config.yaml
hidden_size: 512
num_key_value_heads: 1
intermediate_size: 2048
rope_fraction: 1.0
optimizer: "muon"
learning_rate: 0.0136
beta1: 0.93
schedule: "wsd"
max_seq_len: 768
doc_mask: true
MLP neurons of a small language model. Each row is named by its layer, matrix (down: output weights) and neuron, and shows model dimensions 64-319. Each number is 128 + 24 x the weight over its row's rms, rounded and kept within 0 to 255. Numbers have three digits each. A neuron's up and down rows have the sign that makes its largest values positive.
Before each neuron's rows, "raises" lists the tokens whose logits its output raises most directly, leaving later layers aside.

raises: "featured ", "included ", "includes ", "featuring ", "involved "
L12.down1289:136128149182112143112107130129101120120172141101119139109096144115128091130112130126133137111125130111099097125156128122153147126111121124132122138123122161153133114111077128143082102150090124147135137159135161130129126149157136141172111124131121123107146198137121145171146125087147160151127141157128150116162142130113175121144130131125151181128097163153091139130079133153128127156132083083107124103114104158136130147128164165171119105105158127117114130108117067136100150132156126090097079101131148163115147126123087148120091158180119120148143142127091125082104130177131138136169133099126118134200085149154130162157150125110142130091190144112134121159142108091144122095122151133101085105160106118126147161166089129131109106108142160148160119088141127139103122160114096

raises: "world", "world ", "Asia", "history ", "way "
L12.down348:104122135055174146112097097166123154156141143103099082136118172086149103113126128133144149115155129103139141121087114147136113138121120150132103143137114120080104131111134124162136103121140105156125113152103119119118123152127146116148121101162088164121142138137146118114135127133102109108100128164161098083086136131110092119038119134094114138134126132148139057137088110131131156095122140084134135164127109108140130078086159167121100103140177134146071128145091145166093143139144121103139134152131127129124104168113132172127151102120141081134141120163112141095142142114078100161119136120109121177111140177137109103124127130124101126139160138120110124128137160166147133093095111157128094165121109096119106111156150143131127103117116091105165156070116162123146123047169144

raises: "ast", "oss", "ally ", "riv", "ables "
L12.down1082:147095113169134147122161141138129132148116119152133119174131115131145167145138103187137076158139175130113166091136137126097108117082147096113119150154153114136088145125125153130142101116118092163132160081147126130102103098134109132141127185163167119135125119105120110137114162128109138126105120124147107156125122153113170143147109141127114088145131186120109149148103098124110150135145142096122098107160139158138180094138160132126126152108138069122126110156143125118126122131129143112114128121098112132141114162146140144116100149136167118115149111149116083102108150149123135114130172121133139147127108140149129093139132158171116118144124105197153133143153131118163118138150081153090097128132112109156098179141138103131132158111148064116149131088187120122116089155131093

raises: "owing ", "commerc", "const", "significantly ", "well "
L12.down119:157135082108159160133170093116113073148155135115154132093140135149098069145126143153119113162098116090128084118146153109134147127116186120146114096144146129102112134129098132118084122124102135153101146143169100149134125149152141155123094151132128156103118145106077138068114145110113082130128144162181139081114155110107167140092139113102107116150156136092108120174084122122145152139106119149088122100103128119123156145104166126143132128172124121117126112153160153116106179112137148158126140141095126123130148095161139157146138139160139177112092132117149078135089130119143127108163132096082133116109128115136128162103113151134137095123095133126146124091107127115105169161108121112086108111146137166117092146166163097125147130133152126135160170127160147146123117127135089

raises: "This ", "They ", "These ", "However", "He "
L3.down238:131125133138121104074117165083128074126133114114162118101136112143123110116138128118141089150141121095120130134117206114132134133159145127115130117174147146121139150166122118128121145155122136143120125089099130140156121133107124155128126159171113127133155102067146160119112105110117159147105141131094105130125164123146128100104160129139088135091093145142133106126107114141089127127122090109161115110100129124100118123126109107144130147173118123131084116162106126140108116177136121140143118178127103138140123140153112127101144141089144116099084180155125147189123183078167122114188078149112127142113151148130136130142182098177148119131134128111157126141088139145129154099119126110119110119142130127117162118098139162116096189120133184190149045118108138138111135160186125

raises: "through ", "– ", "- ", "to ", "until "
L12.down418:117156136138140147127125109141138111129136140118082100111192119096109118162095116138127122100106104106094159144132093099101126150141114126098159126088124145158153124172142124136107124133099097129143172126115137080131135144123155135108110082162121103119108093100111145160116122159142136151078138097145148156148064165121114112113099124133135134111124085100179167174106124110157184101123138118130145090134155117134103136128142130178145134117113152121123164058150143127110157141154129143136117096169082133169110121164110174114120134122139105059099124129148146100089125159162168176130082074104136141088166126156111118086184140101133136154133146139127145125162069118139122091141123128091149149131117128077175150151171154125125137126134116119157136083121132088117097083132153

raises: "winning ", "losing ", "having ", "saying ", "providing "
L12.down394:104120132156096149124139065184068104124117125118146154123142113105117147077117122131091096160152099072104140104087139108065142128177118159125132105112129113135122156112071082101136109162147147089105109112101147097094131154089147147126125204179100140114129099147138098136141158150124114139113094161173122146130161080135155159127117136134126124111106141096141088118091152153106163136095107133165157141119131127103132115114127148152114121101110173122105135122102086105122084105163137117117149083105151150085123157141130106139113116117090154133110114074158145137154145112139124143129141138117091134145140130124127132128132163132156116137134122103090164092178116137173132135149144096107126143124157171125110116160138133161125158120120130149164127126128150153134167111160107

raises: "ma ", "mat", "m ", "m", "ma"
L12.down1446:126134124117115136095180154085138088122115128144140114147074142169115142112117113120106138099108114137137115140135140097125132083130142147120108133128140141123089128119131122120123125119127121155106132144102177117105095148146138096155092109141185131119136164114158170115093116114107170184177118141158110165109143107133098107115113140129155118097175135099061113143118163170134115139156144124193126126169141125070136148120116172138150123122137144096181127091123104150097136107181145153118099147130171124151149138112115107191134061110121142068109104114162155108165128097141134108172112143150113125124109137144148108117130107077148162117127120116104112116125120133104105084095123110126139117139088121109107146152197120139118136161115130115134176137130110110157081109131139

raises: "resid", "plants ", "building", "building ", "Building "
L12.down1706:120139132123106129159176120144118141122083128134129093150157159160123116100122124112099111164118089144132150122115142155141095134131135104145195130152087141163118156087130130128122193109118140120119089166136109144095143137105099133167134118097094135149150109108113145125121139118155116108165143057114113115090144131122104126097122129131175141146132169086152140133146137126099120139103118132143123102152127088119143121065134148162147123100109168115079134157113145053152117130097154114127120139143138094136119136113154141094123104125159141102136138157198115124115186141145151085172132144115139098132125155128152145135106132116147104123126181116105128119144128122131137137139146164106115145124112169159134116122106133094131132176102115128134173120125133092128136165140136

raises: "offer ", "hold ", "serve ", "win ", "pursue "
L12.down66:120122152109137125084168120155160118114121157092112108115149137127165090142128095140088094090153135160137128081122107141127173142109158098139157146157140152152089160136124096156088180098131110131142097074065108115106154172126078143118138166166123141128092155142172150104091137093148129157139129115133151101161141149155117064113118125117114145126089108149132135085151139112150113086146138136132142102095105145136138166116077128163174162183133085149105111090137177095089136160125160084116157135110073131170099120156125133161126149158109129126118136122145117125135132106129121146101090159176123122144128158128163097165105141142079140125124135073066115095140106131153140130160122134145144158117128053134107138105149116163157131152088145150076146169121116137132145139128104

raises: "Hill ", "Peak ", "Creek ", "river", "Mountain "
L12.down2001:135123084118124154117139101142091150091141072118115119139144122163110127136135108131097116143115104117148135146107111129124117125116122141158100117121177134163166159120128144125135147112083105161135112131094131165128118132148127100148162073132092136147110138145145116139171131109114130114121127158134154144116100120125093124079091135130122094141129147152125153098120114142090148092164142086147118094133122128123141158175098179143151156136113129122111143138165102089113121095117125126130148173135152153139136105150108120123123079136136134126175105110125064145126100125058121106141172094105121127134116139128174140171162111142130182099101149106110107092102172121130114099161128174142126126162136157147104149157125145156142108159134100125119111143124117104135116140097169

raises: "ure ", "or ", "ors", "ures ", "e "
L12.down696:098124119151139121146112182157157144182118089081125141125113108159154133171135124145128128156112132122115118109145120127132120139114118114137094132151145097097134170144161115115154110119148158127083125102140095110154105111141129130114129096126114150126110117113133120165117128085137124124115112106144099144117126113124132104154115116147149107172106095141103115131132129141118089139072159158135131151102121131108146133150106142164102120104105151116157141120131114103152101132133134162107159142111107124086115131108122149101105173099172095099162147157139134121152109134140102126143151112172140129142162122138163140072119092141198129128126152112147104126137162121100087133138125141125133128130128129140105112144151129096112136125116086147134144156120059135099132162158140